Weights of a small transformer language model.
Size: 13 layers, 10 heads of 32, MLP 896 GELU, vocabulary 2941, 9.65M parameters.
Architecture: biases, tied embeddings.
Training: a variant of Muon for these matrices, 3698 steps.
MLP neurons of a small language model. Each row is named by its layer, matrix (up: input weights) and neuron, and shows model dimensions 0-223. Each number is 128 + 24 x the weight over its row's rms, rounded and kept within 0 to 255. Numbers have three digits each.
After each neuron's rows, "fires after" lists the tokens most often just before its 100 highest values on Wikipedia text that the model never trained on.

L9.up19:099093127084106110126129115149127107145101118129138157144124180136130114112093142100155119123125144095125139161105175105159154095129163119119142137102141142081151104098114127115137097141154134142105110141107125124073107152145129154148164155091118142120145155127160184113110137125131109148120160162101132134160153148129146139163133090117156190114113148119169151104121103130121119166113124074139124118137134144148188124153127142135134141139112164056132130105131110122131109088131168143112129102138154116086142130158109114109125130115128150140139119106136109139113121187131155150108119076094111101129112149089101123162148109138185143084115149126090093121103116083116168161178
fires after: "9", "1"

L6.up336:158157166129144117136118101114170151121087137123119123130156145094092169136115158148167103114104123159082139168117148147124123150146143148147162169127132128097092089154164129097147071151105138123065090135147145174119135094148123152084128113169106160129130150126115134122130135134103136123099104115163143123163128136164140152112127160120098182114108152108140159137137130172138141154135172133149090083125161117073130136127127111163100141114132101103110135136107091101112097128149132123129104087123164091117141100111121126110106114163091097149143116154136127111087109150133102153123107149139134123136096125131132077128105109133123091137153140212116154139116137108132157135102
fires after: " ", "1", "5", "3"

L5.up271:123112153111140070091111135105081130148176129112137144154149126162121134133156161142130147099131108134095116161115135122112136167112131122116132150117119172142152136123143131120155127135150107155175128124102110090078104139121138173134148103123095110084159123124122123121146146079129157124142123104123114098108132107134114136153154125110116136087156172101098125108109138124104124140153141063160129144109132109091121154128140123182121071093128117154142108152176111113080108109165164137109141110152131166156120123119127130136102127149117159139119100137090123103130096101129112132162111150102128159150118125142130185116072162136110138149198093092124116143127105139166105152197
fires after: ")\n", "\n", " ", "1", ":", "}"

L6.up780:093158117135129120166153148144104091179149158147122135142175104133123141120073072129112141132104104144144106126097094115136118144131128108118158137107134124092154182146079100174144141079142143145135100140112137129140129119149113110140142163164145178125152166127123110136109116077141137127151095061153103093141164117134110116111160155140147126159118124116141106114104112134126155155046115096121136100107122173104109137159172127134082170155140109137124111086172093159113142138108125172132120138139125160127099107098125140098125131106127106126131149120159139161114101122126114113126110150099102130106150160146146144173131108089111168130130140152125101110114157124166119134106
fires after: " N", "er", " K", " S", " I", " O"

L5.up6:080103099179112087143102166137157110136123107112100124150121135158139102113118154080130135144114157107133110087144168098142133111091126107099123145117140093142145112117148126134125100148133153160109147121168121134115139094157127150154192140091164118125109098123090150120116149114109111068137126160104127124173140143102121160130113078068175155135118133158132158093128163116159118118118125123124159097130124124126128169165109125139144120105042096154075121131131167150123172144156112094134138109144163115121129122142149125125121131098152135104116150154096116115152130117130098139152124108076160129139158122151126132148123094140147149094116149187128146126156120156094140112131
fires after: "y", "0", " p", " ph", "–", " P"

L7.up694:124119149162143158098096123138135127114141172114161192109135118162108111088101107124117121113144065149103133126121134127162133100114133101150110107149099141113127104156117108134139138127114141136111168084133162128135138118130110107114136110104126139124168110124142104120126151152146148156082104071188166114126135130137161133176155156156110086112163102166157154107133138102108145095119159142103113152123124129153125176082140130105177108138086145095129110116138088128174163084129135136143157153119136093148113163121125117086139117135136095139151116133090119103115124124144123165121132157140147093105122154142157149060089079149165112123132120138132100071128139151109141133106
fires after: " |", " b", "-", " st", " (", "|"

L6.up318:121158163098127127102163155151145154147172118129134130100113156139120101127128105144147134130127126138088172093123146137118098129058097099124136139097140104163123140167143097154128158175139125154162116092116102203091091147100153132123127095094139087082105119125143111192152141122131167150123130183108117152133127176135156141154203130094132128126097112127113151140084125140128127156092151138135117155084104139138127149121117115086105123178116162146111126100108113125095114115152119109114117114150165122156146144141156096107115085118123109106144146169130110101165122141131110115132110148137109131134127078143146107133097141156117107104133154140113101146142150101117123128093
fires after: "-", " |", "er", ")\n\n", " "

L5.up404:135104105118138121155127153085137129136072130133122105136104126094135113082095176139117089117145129133102128077146115122117192116153142115120111090122134128113160148178125116137169141140190124138123107136146110119096108124115089125138158132107162128118144175151145115148181121069092128176138109150142142076142139119079129156097138146141154149141138118153147121158115171089148150140130137176116099110102120174099117148133158131113135151151125167123114127128176100133146125146102161118103104116149137120133098113113108096136124125111157106131117118117122126139156132140122162167112131120135123088152135135062112105097155186161071135103100126126105120157105142101098134158141
fires after: "9", " invest", "m", " comp", " M", " num"

L4.up293:142130149094109141081117114160150112173082135116146113135110121105117138091138124070116132118083060125166131163114128167153109138185161124104107154172102136102139107131151157133129102117107093130084117108176131109149146129146108127115169115123104112158122153136064096143143146146080171143163103128162113156147118128148141161168148154147115129109143083158144137102150120093169120134136103095167093097118134158132137109118139125101132138141113154148124097141142131107158086086120118138157117149167120121107086089118094126118092129132119107096137120114143142119178143124098171135131162136134100148092150119132145136130109115117139138130129156129128143129083143142126164124177
fires after: "1", "l", " Le", "Y", " Col", "2"

L5.up610:121127102112092160137138097094118118147130159115122139124131116113173119117144105126126149178128169129105138139094121098125121109150124103129110138142109120105170090134189129131110112138072120144103115124114127148117141101130156115139138099158093154146113126107101120105112152143106090144125131149139176124165163118127147101159149120159178112112187098144105157142154136189103083117104116150173174141114162163113104112136177094135135170116129105143142127121139108098151129130103137126157111077162061146148110155114144096148130131108160084092130114137118132102131108144084163133160161139131109101135153111093100124090144090160131115148127115138112119149167151148127085138146
fires after: " P", " D", "P", "3", " S", " Q"

L6.up715:122123111151148119111168162102131148101135123125121160117131111109131089137116129110158083149135176194119132126137168122153130137102117148093144089115127124137104141173095201134126130141117134148120094106149092123118166126122110146100122097135152172156101144118147164101156155154163102149134145126139147117107126144092103118135160119102149141149108149141103126111165105144164128172079129160168141158110128163121156144120112109112126118116101101104108087140113160115149113094135134069108107113144129146143110115136110106107114158135151148150106118156112125083106107211123122121118142143157147089119103098145119105132128142118114142133184165075097106076128115141140110092132
fires after: " ", "–", " in"

L7.up486:065122109129164154170120107131121100094117130099125127118136161157154114136122084154110103121153117111123175103091153165115120115152144133111133141170147146142132162110131171124107168159158131152160160138141144128116089147147153104120141155160086139125113109132096183110082138102154116120095113128136130145124132129105151122152144123114128103097136133118138108155153096136159156167095056089168092162121120152139148112179047134131115116160123103112135136099120120152123101101164108101065104148144100161127152142132095122093140123147160110171161095129126148113094136138143140133162143151127113118143113110130138145136125096132144119108122153105133133125081143102154139110166
fires after: "1", " ", " (", "–"

L6.up491:125115129157064150110090118174084075183152119135145109144107119125106135117111093116153130135100120121143109111121124137120125149119159137141124168128146088123147100141125094140152120103129163173090133077125147167150109140139128174103162142136148157112149136158125153138110125099091137157134130123144123170088101112134161112121154142100142147091114152120177146114162183137186175137120151103121106113139136101122143124117165134120087151135131120152110164088116136121131105122107150127114102123131117106140107160135090124154111107154162123134138099127129102113094141166152136125138189118130141131095099065105105104130169131107150089133090098150090175108098136114141116144128
fires after: "1", " st", "4"

L7.up879:122170077132117158189152110143105105105107142138120111179150163138149105108139143119102127121109122131113128124126139117130113165120128166124115136118096118158153144140138133141161110122142077124176160158134103079128096079137140138136126171127155121143127128127134153126107065156125125104123152159086083122146096156114162134124110110127108136158105122111130091100100109107163160082100097122129122160133097080151104147191127128136083080118100155132138146117143084126140089137142126116152163097121141137095133102153141127133084110123127150124103063135165152169098170082105186151150142152132107144147158117112143143126121142137119144155128129124105146155135127147152137130135
fires after: "1", "–", " |", " "

L6.up722:169161113184119113110169104108146143194153133152171119075101143173141164115108120153133122106119098134129120104160150116147128156125147129118149097098159127104150135115135093157110119156094125158147114105140103138135131086132075108154144119154105168088149090163135114128127133110143132101121124077146122171120106171129114117133131105157129118142118125170114134114144112124152153126120115115119159150187099123097079148116120150081158145108091135119190149139088098157103140114115137099092116167102118122169118107081191110153143123108122087132145127164135116115111138115131139159140136099136134128122114154093125139133121123168103134148126138118101122131142119091086135091135
fires after: " ", "–", " (", "\n"

L5.up651:125135109147112094106105144172134142073114124151126131168147103108110159105170133148124099116138164133148139180125116120143122133092096133094114110112180145099107139119121160133112117123092140167158125112100132152148104083164114138172118132148144107110118083105139125124055137135111093154145140123140104146110100107095150153101131129178152144149119102083182130089164125120145122128144097121158110125119113130169132121094126155118159138127158117092188130118163058108137139107140134086114132129157165145104136121117097155126128111117152163116152106095116166132123130157136152146128103141125123166129122165141115134132132099155118101166082159120112097086099135158153105149147
fires after: " c", "C", " f", "ur", " m", " C"

L4.up698:132149138119144093130067124132151089128137162132140117093123122089122127126166137136137129116168174110130114144182142089143143106117132131082125122137143126115161149122114122143128122151146138126114156111138144110156094138070084109145159145097113168136166137140129158171120138125102136133137129115124133116146101176170101137120111131148055131125154140150157089129145124092149142117128087120149079133095149129106151126144081126095092122115094121141138151147122165141126172105096130131096086147176108140120121155150094102104141158122124108162126077093110102140141143098160148178165098111080127155124162069112103139110124133126150104117099126138142149172115113124131173149136
fires after: ".", ",", "1", ";", "),", "\","

L5.up463:154150164172139088111117142169131153107110125145102091162120133133146122147128119105129127110121088138149114144116156162131081159089103150161134147115115090119086132133138159117125134108099128131110101135144160160124136161118162152097132134152161090113112132139115152082140138157098128144125185152115124156117142205121107137168142148123104158139119143124127130104098157154109124139107119055120137103102135150137099122144122112178121121196150123128152109107108105120138099124154123086102118131158086099115141131142130106084132122141122142141116139122117115162119151094173123127179151138099134169113151103150116159115130060140133102100076140132137130118128156122121105122060
fires after: " h", " j", " ph", " ch", " Ch", " J"

L7.up573:125130143158112116118135066147122142106126129099104152130127105121139116133164106136134152139129160135158122144127151155138137163154123114147101133113105097159091167151144134144133140144137130091140150136123142130135082129112129099170144065155106145062109139161119114140135150095146160099114123199094171126176090136177143103129138127099127177114104162115123117094102097147137127121124080143152112132098097124153121140149079127135125111142117114121167127075115133127132124123085121113151166155142156146110161119130122119093180104082120133162070133118161117136095138118143108142100133147146132155114086139066090153096115117132134097144139168144149128109110110131170143151128
fires after: " ", " |", " W", " |\n", " c"

L6.up767:148111144162123110115130106156143136162127125135148109091141131134119124114135144101101120055089121095165139128130140116106140176144133143066102141150160123124163104104111117143098112139125106131134129174147107117132190152093141147136135145106135093114124137141143114120186163110091156115153101134109145114103147172126143137124136111133153099131160095175104118156116160129118143123102098162099150126140129108124155113155086101128124162100100146133130162104130102064144119116103129140099109132137100146128137173129134116133186134165118120052107086135157136096118101146149101135148098120113119133124140092122147142142187143123134133072107156141169113114085145159126159131142
fires after: ",", " in", "s", " and"

L7.up234:148112174111135107129134139133145111101150140131090117149102115146119156166176100128176126127145122127140125130151142127108132107152118105162133189146108144117148140129109117145110142098100101181121125137116158099162090136133096117125139121138150157116154117094144146130078102154133109120156147119159109077129158138117180142126172122146094154113154099133136131090159113174102129093138175125123144170118085097097123133130129114120102152130128135097134126086184091145144130137105074142159121126089152134116118128110092099147111093158118121153090147126138123130108191122143147124125157119134129098089093155146180113130133136079109124102141080140091123108174102102146134170127
fires after: " to", " I", " who"

L4.up483:139110088155136161120103183141154106124119136164117098112117143109078144135115111154117165127138077133127143126102145094135131166088137149104135115088119124118119108117093085159147157142176099123128147162133143159070142121156139159148157132098115111126112146089165131132082140109134103110093172164112137114141138148113144144131126134118120138153162103129104137131081121135144137134157143097130153114142104109171129118144127107114127136116148118158106174174116095121114158136130119073137117164125123158115119117125128109133110121109114139092088152188113109132122177110123141121106177150121118101135121085124091152107189102183120137174104128096144142186121130093093130111143
fires after: " ", "0", " |", " (", "9", "1"

L6.up172:132109155149144102156093149156143185139080134117096143147166154122154137087146100108138103119122111076072084091149109081152112144122138136126122129110091107137111110161095129132145130136139161112145115155131151158120166131144129128139164107162128138165122138115104148106136166159116120111124079122144135118147143140089092155106108152071146132155139144118133113127106130106167106165118154083158127116109158123115170177165110167101104076142100138128160117109140129149182146104110111063156099094117112128092118114131124145126159117143176103125129091160118112116093142137111102153115099132118130109137091131126122091152125119146167130110144130173120125135149163144127115124155
fires after: " ", "–", "9", "/", "y"

L6.up239:148103149081156146111092139101134150138129124142146139174135108082163083134094178126112138099110117124182120125123151123146076125114101105145147172139120100117120145112090171128146138094151129149107141138121145091122103114147115118128111161100141134081123167139133107127088115112101122087120110144091112129113105151178158140179100138133107130134139111143117132160141102115167170153144091133133132103102138162120178133099114149091130163138105147090163170124095134147107131100109098156142106115140108142093082147125109102135159108140136118085119122109120188164146132111179148177155136138099150124107112092156151123157152142096123148105125115130140143101117149142161163111122
fires after: ".", "1", "S", " ", "le", "("

L7.up281:160139117158148143118144128096132134114189112126103123120147080178141139167161136141145145107128143108095105120091151122125094149149092094121145124086162120097169120104129129087142168160094154161151124125131147097148090094089142152145104126173157131167172149099115106116126128136123111123109095129124126117155107141103136083119112149102137106117134155137155082116173122129133101145113153144138101145140130114149115147121152094152168114091129125135135153136127083113139104121146148092115141148142146142104096069138108137124154132137127106129125097127073106146133126115125134171172106131134114168119095151147109126136121180059125162112126179118163104082153094156107117152132
fires after: "-", "\n", " C", ")\n", "C", " UTC"

L7.up738:138136123133131071131145138135123123177141135172118136124191105116178127118165129159109141140126138109140164138128152175119107154132116148068106160118158096117152164163102116105111135176104107143093083097146097160139121083117167127167192204149087124132149103105124141141122143111143128148101127135080132116117116132105124139134103121105117125167089109120136141108122118127124141123111139085118132157111142105146166128113132136083158144123159119096157134118112113115158151119145086120162136127143108118138104131117109157129110143147115096155131157160138099119094124090141103187129059133150102141135137158143124085116114113104117134142170112138088144098140093132111110125121
fires after: " ", " some", "-", " one"

L7.up676:113143131146172156113163116129131108159074104147123099101109122162152115109111079165148082130181142127115145098136128142136110124134139135136158136122137158105113154129091084123120154109064121130103171101132153108099106123134127089166089094168143141110134132140119131148151110141146171082161179129124103145139159144112165135125100110081090104157083088106143111116129147134126103162138095099127134141152126107090140099136100112122136138123145158114140119118131092154133101116126107144145149136136142114158134124132090121099141139135130111142092101139074154124115147134165172134160163130140131141088170162140136117139109128176156110149149159144093137106062150104098108133153
fires after: "1", " c", " to", " in", " C"

L9.up529:125142113164125118100136144157140137156142143127139143105111162161139120157126105139113092127176108117092110111123159128093109176133135139137091129144063176109122118135092100095166118078143135148090108078135128107126094103141106082129150122126107127124085098138139096134105130127153145126130124079116161068146104140132146130103117090156127124107125116119099107158192133108138141123163099102109150100137122119137105130101169123123133101141128102124155127109137170151089140094139137103134137182153137114155124169151136171138156131151140100148106114157138095152098140155166153146169118148150145123123106121123133071144081141152082145135114129084181138139153161133128152141144
fires after: " ", "–", " F"

L6.up136:151133075135128131103112131151105066144096126136138117137164148143092118131127122144117134122097114148132121136128153131100162165153160108134151096137157136173134153141079164118114091094201149104106135137130170095118185092105112120114144131101137119103087190149113114119114208112115127093133130120122143131132147117114094101136110133109093130124145101119160135125085144170131151143116083092172096151109149132125125152116137076115099078127124134117153170123137100126170137127145114116114118096150136153119104132181134151156104127163123150124102128114168154133083108153108127108143116150151112128101126162148113109142136060141147131115140125164128122142132122112130122165142
fires after: " ", " ("

L4.up790:126128104160152110125142124139170132128142105109076098063148140113105156095124112086138136113143176112134147151123192137174103151142103150153097119156147111129156089120095116132120167097098150105132124151129133117156140126145154100144138155141109075111136155131119117125169127175136125118129095136100096119124131133127101136108141130128099143151064113144101115103120129093150127122141123088134128127134156093142161147185126144119121104125107147109136131151116121132116129123122117128138165111179131136155152165120159104127144086129088135144086114179154108092158164150136099167124069135162109141133119147115153193064129101152128126135077099135115126101145158124146126120121
fires after: ",", "-", " ", " \"", "b"

L4.up569:091109143126119120149168140138153122120100118167111147109081082132097126154113107181142156141150106065093125120110120106140140135088142129087117137135099091123149153166125097124103091098171133166113147125117110106131157126132122121155146090140151162144125148152152154139087157134102132153106124108165080124088133130137137108132166142086140078138153125104159155087111161145132126155121113142162074144173129164084154100120112131128108142134131103152072111113129099140113143116177144089119128104136152151130113122168106149124119150104148150166107144122125117132161154137142137125141170116172140135121135077088114115132142101122122072139114128117118145132099177166131139101130
fires after: "1", " J", " S", " G", " C", " Pr"

L5.up84:092124115179118161142104102108111132110158164164122128143082058115142174143114126164150165105118110145137152153149149117068124133133123135131152104121127118134141135079112142148124150105133141131105121153134140161128119125118140133162151094104097120101115105134079077148084107110152189146129157136172135080133166152131108124126103153156172090149141111119140165129093136137122127148106120147108120143149124116168120092127144147161133132158066110176122166155094134120137120127125099076126120115115148108130135122175099122113152107094132119142149142114142105129119171130170106098117124102136147120166083143129127143133094147166143095116090113162080110122135136143092133126108
fires after: " the", " D", " The", "The"

L6.up569:171103130125153136107097117120110136125093155123119107143164154101127124095163120143123138152145162145104138066144153128167099133124113119067145122120097099109131121123127125162162140130122120115140154114108097105133186108114152141121122157107138137114110141136114075112127112142161133134142115106123117116170124192112142142088171143092174119175145126124089148139140132110130127117129099124110111123105168147156140095122108152133103140119117071158135102140117134128133139104140126096092087188147164116136122128106122130083152144128166135117128130105088146122112115133128166151120140132186164111119119132117122093154122111123127128165105077151096165173181148078105167085098
fires after: " ", ")", "3", "0", "9"

L6.up43:144138132174129084136073155151142127105089153147123171161136133113139092132128127110123136112130132117160122158118143165161161098110117065171116140128153137163144128152126127131184141126098136117134143146126123111121133079121112107121125104109121106132153168114100112145147135165137169103123143120121158118125169118121119120169115166103145147141089081129127149130158141087168090131133170094185121107121137117105145111134109117116145121112171142142134117119133079158114130099149142123115144137140135129109107106179119106129087131119099101191079146128148158118134099128087139129131153084119118136083121124151183146075088168142117093125098161122098096131133109116156120160093
fires after: " |", "|", "/", ";"

L7.up689:107120098127092080140112116135121141135142169108132125123119083134103147127103120113128157110117123146141108122150119135144147130121109154118175142125089160146176130133099103108112164102130150160084144119140161100077158129105159146146107108099098127102115134130152131186123122126160155122148104093146126177151091113089129156122090155083103105161133120104140154106133164120147125141129137143138122139144126131181098129139145103098110122151189129110146076160116154146162117116108146100149133146134105120160076136149124132115166098102141113115068157172165115161176080148141140134156155106122159106133104141135071121113146110121074123134140112122119115156154118094108131154153
fires after: " ", "–", "'\n", "0", " B"

L7.up47:162103146132110174147106150085104132145130161092140134146123136141085146104108156157151133081093112126101096098078112151103167085101145100170148160145136113112107089133092128114153157154144122113115157110109134112113139117082162151128105127129136139110134151111132136086124123118150176154145140155154129131124102088181107136096113128129136104135137066113141140103116107153118094135112114136178142124123128139091168124126114176122117125158153114167130147131133093079124107175127139111185164106137128122139129105163088119117145112110131128112145126111122117141164126103116118100145158123143149133196131105129135139124094133142058147123136113170157103128154147162108171147109
fires after: " L", "he", " W", "L", " the", " as"

L5.up180:107078098142132115135106167151097126141131176121151135171145098138154088131102129127132080111105161150139093154137126125132167130163118137149141147142156117085134150107091132136081120130123154136088137122124165129120114092094151084119124123144134106118150144143149115139121160157160126128145159137093115092133157114108163143127085140109115163122081119114161135119171136120180136114157147100098117089076142136165114163146116113121101154142152066140120119169163099129145147122143166114093122150183160112098141134124159120112077102134129084131132110141107090152142164146126141095152134125128127130113132101135081101148115107132082139151123172154110120180093127130144138116103
fires after: "0", "|", "5", "4", " New"

L5.up808:139133109136130140128163162118126148154089120160097168118078108130119097100170123139119097114148113137144117133122134128108141153089138107143183122081123114088127200112176101089129117153123122125124158154096117099114100136134134126152114172164104168111097102161123121102128159149171110110161155141134134126124157156106122095113134111121088092126119115120145136094136095096120137162093188111138120129168158144136133116161118140100131139130119140107112103097135172085124170096138158107137123092114143153135158116173113100121160143109141124108136148105110148103109162137168146128119166160084129139178146100128107174133172097125121083157123130130110116105125141112088137107146
fires after: "2", "1", " ", " (", "one", ","

L9.up466:116151139150158122112163152142162126072145172107139120136134136168087117158105136140091098108142129157132100100103125110101139136145146081073125110135090093157099122129106162138145125101127111130137114145124123112148122118154156085131107161129146117118113112132144134135089100124181135097137144138185119176086151138166151135126146144156083095142140164104150145109131094110088141126142133122116109105113138140134115112121119165133111101108108124154117151149119112141123097145082116125102105170084160112135179143172145185119142144133181114163169101123144087187132138141134117073131153143136131133137105141143102123162150131156131133124131128113117121083140083100094084130154
fires after: " |", "0", "8"

L4.up253:087125126145128147114122096111144110116136139120143093133099138140182175137136161172134139091152170123138107153139128108121136137114117116080125119137101140096166136138073131140137114130172126115161108130131155114143118118130165082134133112161127135114168112161114132128101114140149111151143131121134119122146115135163137133177107154130164155146139126156165131161119122149133131119126121108107133128089139174114086131138117112144179131143099150147162125139122162174101080111087122143137195107126145140117137122058107094130123153130119137118121118082113152111110119188138104108100087157144109098130128105072149148113141172130114092087104085094151131090157094094137102080134
fires after: "9", " Mar", " Med", "en", " M", "ed"

L9.up539:187111175108121127143180115201096134105161149099117139163120140174128122116116130121131149117133130144135149114135155085132136112135129103123114130121124135076128140141145196123160100151135091141098125128149057121117099117125147152098084134117168073117097119088126117136105095161116136139108128129147106120144121152156155123146172106122106116122111128135165102122110123083125159086075112130102125183108138084157116118112169128114073106129115135145140150151167093104133127137157125142125128148083148150125175107115136099116121104110128134169138132160156126114129125124123117080134165120129144144144094138124119152146091123130148119122157150142137160108148113118092083171126
fires after: "1", " |", " ", "–", "9", "0"

L10.up635:129119107094119124142138126141152116118093150112127143096151144186135105122102148151163126121130114089155119136160094137167152118132206098098153154165140148119117122117099138132144089136142116162155153095125123148121114132133122085165075130117125114133163093153131170120117131115128129167129141132091170106137076119100103175183132108128140115107106164123087140121090155112130130114142126107105106108112099145095168123153142118144107123114129161113138080169096103069137127183115169148117139132156124097127118140120121168118121116106110147145089105167143148127110124127134118100123102146112166141152183125161153161108085125140092155141110122133097137175134098128109148138102
fires after: "9", "–", "1", "0", " ", " |"

L5.up794:088098134110118163131129098129170121139100111158138135121152133119118176130148128130128096103143148090144095095084138118137123138125149129070137124124148136115120115132108153130155104137121117121132137091134132113166139113132142106151147114140145118129119131138126109130135161146097099139098182152136112115173169147057074137151124095127154142153139145137090116105154073118095127163125112155151185122135142101105180162119161150129123138136105108156138077155135135138182164081106105067126108137121140125135117102127111087127113162124140142107092126165174153122124106106145117149112063151128172071109146121140138117112132171124162137149149098141103132122146148131096148102121
fires after: " ", "y", "in", "en", "ic"

L9.up44:130136105129105103111158136165130086092156150110143114127140145144147136143123140150149090128136142083147139066165131089188122123124180139104105122155111127130109138139099169111117104138184147143134090113152074154129158072126133140106077135162158113110155116126119143130105115131104162153130124108113135095146116154156149139194128112150128101085106124108142147131102095134128127096121135145105113129121149114128142155121108165142114127139113146147133155160136106108139134133115110146112104138128112089123145113109125157115140147080093114144144193164108153130121131118130133076140136136128131094133106111144145166168082140144117140127121154172113206102146093108132102100071
fires after: "1", " |", "0", "9", " "

L5.up210:142128130139173122132169150130104126112119107129101115127105131090115131148155125122125114126115104131153077187159131095135136137122131135143160144161103140134138146131089105104133097122125095164155140142139114148120092147116120140123159105082147168146132190152073129119126145077109110100108116157096071092095135140088143116139114085128142103126169111111089161117065110110141162136165161110119131153118125093080155127161129137126110125150136139143119137104139080121190110179089172135140090093128115150159162141166170148135127098167128137130117158130154137128112136153123123144085112137140101155149142110109135094114105114139121118098111129118135119131127121132133097194140
fires after: " M", " w", " l", "9", " t"

L6.up32:117171086168097111151121107155101127126145150171164159132162152112116156126104126111129117113157080177086130134082099104176111163134118089126118140135117137157158136147154128098139102099128120125134151119108129087138146114098141132188149175084145121132103117087143136128172151130126131131146108156162118163124163151185173161132154132148098110117123129101064129126105135138131136123123128101124075098093155112159153116146097121081104138170120154098119126114102074096118123136125110106139157124101132109118137160127097165101168107135134143135132131137111155110102160164128101122133085110107129117164162127084142132142137120114141122100141120137124126142083097128105153101130
fires after: "9", "1", "0", "2", " ", " At"

L6.up473:130117134116088118115147181089096161111111137097147132126144126113118113148148126144128153141144122103144127143112158120126140124160162130146137131162082100111108164098125116092117154150150154092133132140093088128099107107118132155098114123107101152124119147155104087168126104116096111131129136097139131121103105151091136142149153144126083144169147092160114153143156100148148187109124154199134152156076130161078151186167136164099100113149134153127078114115158153071112129104114194125150114123133096111085159077139115137137148120138134129150117142095116144166106127122134108157123122125136136143117161142139102149120106099147125147159120092126151154128135116125154128075134
fires after: " |", " ", ".", " Y"

L4.up90:119143136130139141161100151147139105108147128168106124151152094137128157081076072138146134133117162116154113098114143100140138136148148080111144080103086100161131108165131163115105133109146111114123130126168130077119141156151127130117075134166075111132166110117111145122112110113191134118124129126090156117111153121103086185169130112107099117102094147127128150130140123077158164090144097115109146129170133188120066132110141084140111106141124083116104129152143084099150145137148124152155120134117107098124133110103134120157137156133124105160135181136152121122112125096141139142117169148158102136142173126123152142123148124110118091120114123165152140153128133157125137141123
fires after: " on", " o", " an", " ra", " O", " gr"

L6.up711:123123124128122130127135142111118131170133152084118148113080099144143134145109138174157102141166160150111156154107150115129136087072146141113143124114113097142097102080144135130166156139101153138113105125145134107159117136096177112162112137154148097129141112078091151132168151158102136125130112159144113064145122123134128082130140158166136112103138126092139109101122155149120137144106086069153126175137112107169100110080118061183134117090123134119114140099119099124115106136135092121186120129088150107134126134175138173123157097126133144152153146132121153142079114158118143129151155125116102097154128130138128105146116131132115119127147144166151130101118182127137124110110
fires after: " d", " the", " W", " L", " D", " P"

L5.up781:125163153180173157114099157129180069126102143132140120148142175159164137146149124139137122132084130117097119090134157132141163124159113092118151120075168111104143142118122126159156124156121132127125140073142150102123185074121097153107096145156174130103158174156132112157103105162170155116131118105102139127114155128112089169114136113110132152133114097104112086110179110110135111130100111179108134120101139123094148098102138100168131133079139134116130144151164117119144141117112111092131092135114124103125114147149121120089121080121130183160134122131128122121101150120100168148145115138139131157120130091146150117101113148116137113148110099151118117102118137121116112107086
fires after: "\"", ")", "\n\n", "3"

L7.up207:138138103144117121158139117105134153151146145134139118112143126145125161125135102147166121113145125087117106128142162104116125153151176102099131111130117124111120140104133090130126105104159141140163153134118128113089121130096114129122135167146133090071147133137143119089137178106103110115117125133123146120166143135118153123159150049133154126138179127144113149143083132121153158122100098129164153136132135153153151148127138097117120119114092144139115132103133156134111101077115141078088169145136132131122143137157144148138084143105119150096117109131159165105133121179097195127121139131123156144102100084175133141114140169130151107146151164120108112095138143063070105062087
fires after: " ", " (", " con", " re"

L10.up90:159137128160155127140155111095153144171104139143132156153139127179112107122121121079164086102130137131126095140171142100144143137146097132098116152147106130128145136114141135098131101106144091113139102170097154119092112129121138150125095146100115146110093135088128152185123137150147147134142094101119129118097152157118132155190088146171146115107097105152134167112167170113114144133089108129147091160123155108103068099084192096125069101158148127107137108105125129127109166138150148086148131127151175109127141083129135154109125112138177139119131134106164096179115108112101112148115138130149127137149133150130118162117136115105158135116105114107148132142129086109122108115131
fires after: " ", "2"